MLP neurons of a small language model. Each row is named by its layer, matrix (up: input weights) and neuron, and shows model dimensions 160-319. Each number is 500 + 25 x the weight over its row's rms, rounded and kept within 0 to 999. Numbers have three digits each.
A block is one neuron, or neurons of one layer that tend to fire together. After each block is what it responds to, as a language model described it from the Wikipedia text at the highest values.

L9.up84:512524524548512516502539453527449487486498467483509505521503543514541477504514520475506480518492449509480480482521478482485519488554541495483511500484517518533481491484494500468498484519489542473492520498472479525478506477489508500540478483491501476507476487502510439483528515516529461523464513471504547461504478482501501455510473505488547515508483465475543532498468516505484513521509528539412493568559515498496489478538518504489495527511482491511471532476507550504473483497521524
L9.up304:507515479496486548539462470500518490484572522459486452473489511538483526575497484503498501441495472502509505489505500481522491529512495490463454495464474524488451502490485541524492494486514481493528459469508493512510439497535466500538481462494510530507507516496524516527529501495516466516548483477515538525489506475505508507502525453519449518485514500506515515489482508473493532507475479512529478492497538504510447466522479481504526506490550492495474466496514491498542497479512519
L9.up382:527488489548491499478486505493499474488548516502499475535489525532513528474528522479509481463513499512489441467520525480493544508470523506467499475501513545511489457500506457512497516436468474484498502503552499471511546500487522527488544510502505489499516501488538460528495499459508460495514491502487515448508482517518507465511513499512536470480493503500515465492466499473515472498547427522471526441526505519512458524486516475501519485453494487502524495529495532505492497523499535
L9.up497:472488496516457494528484461478543520521438481553531516499503538522523491495503507486496510495518481473466448491508474504531486545511538470511485513497500558517493485516483496497502484489476495536501499503495479471516464466509492469479477532561510538564477512515488462507499493468568498488486444520525531512534486477517481468511463516492532465469495519492502483462528521484478483505530514490464478531518504455505468520473507553438494511451484480499498495514470519495502496480463502
L9.up548:506499515521468500520538488510499481480490516468514512472511480496495515497552494456486495482504450506477472453533583466463464533474517527470480516503508485504456480520523478525492480519479503495494500528506473538506510487498491494517500488525534517510536512534497468504510513493517485479542517499546484467500469506512515486479502462511552454476541525496478553421519490475483434495551479482493469476544533503505514491488505464508524505501520503499521524466490492494523460518518551
L9.up1125:478518462503480528483469526505488490487510494496497528503490455496519515512507507458495500486491497494534503531538475498501530490499491469475487474469516515523494482471536489496489554482507480524563532531517484503542478535492510507499532507509478492500535502544488498501540468484541482489475478504560476487484547501516511463484463525494505525507470520461514478471496489487519470488526462473484505455543494516461498533479502486474498538493518470506492502542487479484471448495513535
L9.up1213:528422476501516490480491505552521492499511517504493487502541475502524523537523542491474515489503500512468518506490452508509483559478440496488533495523507502520505538457526456474503454508510524499464499495493527540489482510506482501490493513497510479497486531501486494546465464488500514555501504475488518497516473523488474527465505511488541478510508514504519475478477478521422460498508472516517425502533504478493502514457526472518485480494485462499484505472521516497507461502513518
L9.up1277:476489523506498513535497522533513430486520482500509488470517490449475497470494465484449484495551492505503489456511467535475461528479482476495516465481550553457426551511518545534477497483562489517469505513467502480467497486509472491480473527508549566503528524508496506511483501484479478470461498509496519483515492519538523507476524456515511497505503530486466542502452453522492515538528515496506461448533517503509492516527522468523513494516535498502538508465517470487504513470496514
Responds to: Quantity words before plural nouns. Quantifiers and numerals that open a counted plural noun phrase, e.g. "of" after "a number"/"dozens", three, several, numerous, two.

L3.up519:468526470505510526499517476496470506501475494504499500491530510531492480493468482484510490516514498455500473478473537487478503530477474531491531494482477475559484457536503530439535508515508498491460456553479442465530493517546514491499507538475504538524469461481480519502490547546502519507489484515483479503481486470477496515534489455515494450518515485520511462508492487497562542483514536467501504511489510526502501517508528469483466528481496497501488486538508509467466503514526548
Responds to: Mid-word fragments after capital. Second subword piece of a word split after its first letters, often in names or capitalized words, e.g. E-aster, Col-onel, En-ter, Val-ter.

L9.up70:499461503473540513493486476506459500468502538510525458476517518512511484516459464498503477511538506510509462507512499483492548476518450481472493503473453497506497489490537478491501517509510482505518464519487498528548516525530496499490472529527510525511524543510465507488489445548531478558455503499502482471461499525496521523500493497506495530498531513479490525528468527525503531475525550514542504479478531502529510505514529496521526495523508488477508516449492495494436527484493515
L9.up157:476431494483488500506423485450515493508483494458493507518531512493509490497477477476494456486505515501517511465515504465489527496486515534488507511522518511518488550482483503505518511506500453552542514527495505515506476521481497526534497521485524537520542485506529488494508502513497500530418518508510536501506546483516516483507488484467477492488498456476524508503487508507534484485455502484498531484507503537514496511554522481517528537476491476496450497501499500450518473495486480
L9.up521:487494502511509491529499498516479487514509499496538458489476502490519536501541482500458509478518557488519471468507517482492523516534535506507471530491545519516478485501507530476531516532489496509514510528498481494519536501490506478510477530490531484538475514517505540494501492514475458490476494521455533488526516497511492552463543506506496511481561520531535529560505512541558539543545490493489495511528464516497452434451482493500460444514500487492483509498480462510542490503502458
L9.up702:528508477460512544483506466490499486488503482480557509488496479462535506496519530502476474511489495466530444532527521503509496514497498484508473479516470462521500482498507495512498505499487501527494542501507503525469534486480486497499495461446487497502499485523493469500450509509441508471427506509520515503483532505514529571522474456493484526508523479507521497471504490506523503557496518529466526545524513480522484502555493512508478459493485527484490501480520512502489529543546495
L9.up762:500511463497473503544477507491461490489472515496530487475521488507492483487447506484458572468520514480535490451505537495502480520477518523508514495480523484504462533515490523514542512538523460491528509498476498535494524483509524490491529483510508517501546483516535503482478519493482469491467529476501492484495499457494517509478487492479524477426517472499481529509479503538489535461517470526470471528520500480466478461475484435496483489468516515486518505530520530483483496546535522
L9.up951:505513477490514540510509518479496495519479517487478510473493493487501526534525498498525505468471511513539494504521519469503531496520483522465501519464477490501500481484506492552495502460538487506516487517525474522488508467528467472479521528499537522477542506520555503494493553486514482493479509504470518432517518483513492499474514516509470518567534527495502501492460487499526504457471508522480532474464527486499484501522550501488492494461474513505526470464528511509494461521497508
L9.up1088:504544467513496520524512525503461521485541487449509495498509455511531528522505465471517531471527480476467488489484473453494518519521505483499543489533487501529516516488488456499475424486532495506476491511580513537480494545462510501485482513480524474511534482558532499445453517527471529491458505473508508516496541496505499514453551495494511504516568506483528534477495491470525500541518462481485459509478507486469527473537518496509496489482528494476491535491502512503492462524459494
L9.up1192:450494460500513504534507592492509464484486505504498489504512494477523503473481553490518476507497492495504471484474527511474548522485523541536541513505513497551492550456536509496495480497502497501501451515502494478537493499472511497474510492530513487519480528503525469501441479542504486529441494522410499523526507499521484516483546485537497465480490481521509524474485515502552531441538521496531505488536502500470501516531520485515476482500481485501506509517493484500473449529582471
Responds to: Mid-word subword fragments. Short word pieces inside a multi-token word, after its first piece and before its end, as in Pr-inc-eton, el-uc-idate, col-on-ial, r-ar-ely.

L5.up50:525487492508493526520523520470495489480498506491534496493564437491499489504517505524483517510496499515473499484487524475519502500546498495481524520500515466507488502509522492496512531474500484473482493502512490521500522543517461517484574493475516460483498497467503503522479507506510503472505481454458514474487492447500541506505506456519522465552515465491531513510467511552547506455506480491486497471448561552452465516554505497531486523468519495502459491509518488507527501479524482
L5.up116:491512463504491472495468511484508458516506479506506520503486475515504494490499479551520507476492446488495451494491556483560513520478513494488504496511527528518477513519496485497488524502505513481488525440527503560506503486479484539523517489488504480501487451488504490511554500486499480481472512532508518484516492494517492531515505504516522557502511547469507496502531529455491529497488501469571513499494542464487468458499551485502485482510482504531510491488498473474455547501516471
L5.up213:491502482555530508502473506449515481486514541522497479453493489497474517469542476483520506513487458497524486507459470480485500523477539490456512474513523505484446499508507523540516467464481504473489560519518484490527521484479495531500499512521514495495475516491502515490500531475540508474504513510494562479498490465498488492522436501499491513502523510518538502477470497511483498438513453485502476496493480483553453517518530518538484530460502462494484483517507494519496461522537525
L5.up420:518562509514529487476521509497521499497507484465493484512461498503501461469515475448503510490503442478484494480510545497522482478498507498464551505553497486461496474461518506471516471509490497523542485513467542491453508520518506500470480488498483525438484513476506534473489481520510480470511550460472494476473482465502500485533465497485473546486490493449520506554512485486509496492515501493514521485459525480510465510467478490542484518468519556510555494476521453496477513517502505
L5.up422:513479535541506467485516516510423472522567484483533512487482475513522516518482547479481486503473486547474506492553542521430480527507505529498536517504446498494489500471448498479463493496497483472544558508522491537470481536508507542505563485552518489488541536519507471499471496501494528480477490518493496472530479517453513462496508491510484511478489532512484523493522480497480522473514438501514506483525512514519463492508510521539479487538471478506493482529516495504471486474469452
L5.up682:527530486487484492490537514499490525526508481519542525499491435509482472509521489474496507493499465475515484475508521435491479525526483507482541525527512510458480531550488521491484505444459490505496531481493519527512492496487494487502526488486529499489507473468505494522480522492527492450460536451517490471499501524456516523508505500504475499521485502483475509440484528542513557457475487507520501486492488494485446522495557433517505478437509506445501470502533516522483500512522486
L5.up928:504499572535526521512532535534471502486466500516490467515519473515511498501495485471469469484538490484529522503510524507456533496468529473476488502512523526561500508505498509485424481523524495488503490517512489470482469491486458511515552508469551502515474525507503504536508538450509495487494495469537509464482492508560497453556486494536501514509485477520494506492466505458498482462501433497489506493538479445517460524498524544493523510510524495531527472525495490485535492486504467
L5.up1010:457469501487511501494540543534502504457507503495520496505484496552498544465500505496515489554518512466518488536490457481486450523492547463485534516524477493502477503534517485490488490516476523492473518489486467541488497527449475527493517500494529544500502477506519533512499474487503471513473491502489505511533546520497477493426504519535470525479455532499532523475506534459525503541502504491503510466511490478480476532538539464489475527479531498484517466487520521523495470508493519
Responds to: Quantity words before nouns. Word-final pieces of quantity words like multip-le, Th-ree, S-ome, plus determiners (many, various, his, her) and "==" section-heading markers.

L5.up136:501542492488497499497488534474488495470493487498526513522511521502494538473486500522521464483535493467527470493480506516498511510497482513508496521533482474508485530493485509478482511494515525530501507465528477525509501497482478507532525518545460474451536519476541491473481496525500530511544557531494527512500505509528502513521522493499523484505509520523464462392467477495567524498523504502502519484502518488538506493464536517491511520512509480483544506535484476459508546469494482
L5.up172:501504520507495528503542502544505553526539468473480474549493502487543500498531479500505493502504495470500494499463492484482508499508490517522491466493507461546526502467457488513520530479492522513474485511503476520493505539438481468519498525565535452547506535515511462497509507483513480505529507508485471515463457484552478516515479518526448515461515520522510469496533516509506485485503487535496453500466522519484478508510483514541515532478476541489516504489493498492492498513492522
L5.up391:489521516498510544542490548481556510478472490503482531496494493507492482468459502518487506528521448469529463502494469471485504507511550486500524510514496523542531501488524524483548435510489481501490500527460526515524525466461443490522502490516536485517516484494492447524494490532493505524521526514507498473502482526545498511480450531478505492441499522491508512495483489513466455484463468509481462494484468539503513488500506518548530473541470528508485485501514493509485535512477487
L5.up443:500539564457427527484505479489481488486514495494532491508478525504527532474556512509527495493498472501494504483504511535509485474518503516490460536483520472506510499507485518465529465506466536491465496522502510533507505569517491448511476527503493488523494527455530523513538479502466466505492488474509482488492491485490533512485478496544506477544502483477498500528506473484458476522512445527463507525448500537498463521498506477489511476476478484470545519491514491444490467511510532
L5.up450:515506505468482536498501497469551521523502547467513485524511469529478536529485496493527523514463464478470505477519504529503516502477495514461503517514521467531421496473517540484519475516527450501516533482550489534520512459483477479533472527545513505487483464512495500485486474483501488482501489508428512492489496524528522525516562503487510500495536500478562494515511526510519545505482498506509522493518521512484518494468517488489457478522529490476489459497490470462498525500511469
L5.up589:466498488483516554483514494483484513496539489504531470512521515497450570506452478475500518463467493510479504472541489495437510506484508512435519498518459510481505495503475492523559494513489506514505462464512502472512507511495480475503504471493523531507522550509505497506483507475486498516441494534436503517508473505502527514483520508474494443492495536524511458504525512502526477503483466467452493537481515519493486535492476474534456484526513495517502524499527505524475534584444499
L5.up773:467494461485522495524521471501511508507485520517510482544533481500494522509570483540491482517468489439494525529485497526474510500479509508565506541495511540525514518488480487466508505503522519526531496485565490517513469463488493499481462449540509510567524482478504505542502531490474505469510533494470495504514480500545512480489509502483548501524518492501527523535490550479469448472512496522497516488527449511514497480475511471477487483530509511473517497474484486468496528521495501
L5.up1246:463463521479500520501499534451510531482484496481480501522531519477514502478490518507526495474442483504490494536514550446479506530468515477540505511450493447535511516507510514502484499479480510516460459502508500479486508478481498492483475535499552430509530531478502502498509513498508486542530512507492505485518560462521549507511510472473494523473509521494507508462508512488497532476476510541479466463487511525497506495523520517532559486480501543493495457488527470487496475527527501
Responds to: Mid-word subword continuations. Second or third word-piece inside a word split into fragments, often names or rare words, such as cor-on-ation, Le-on-ard, Col-on-el, E-y-ck.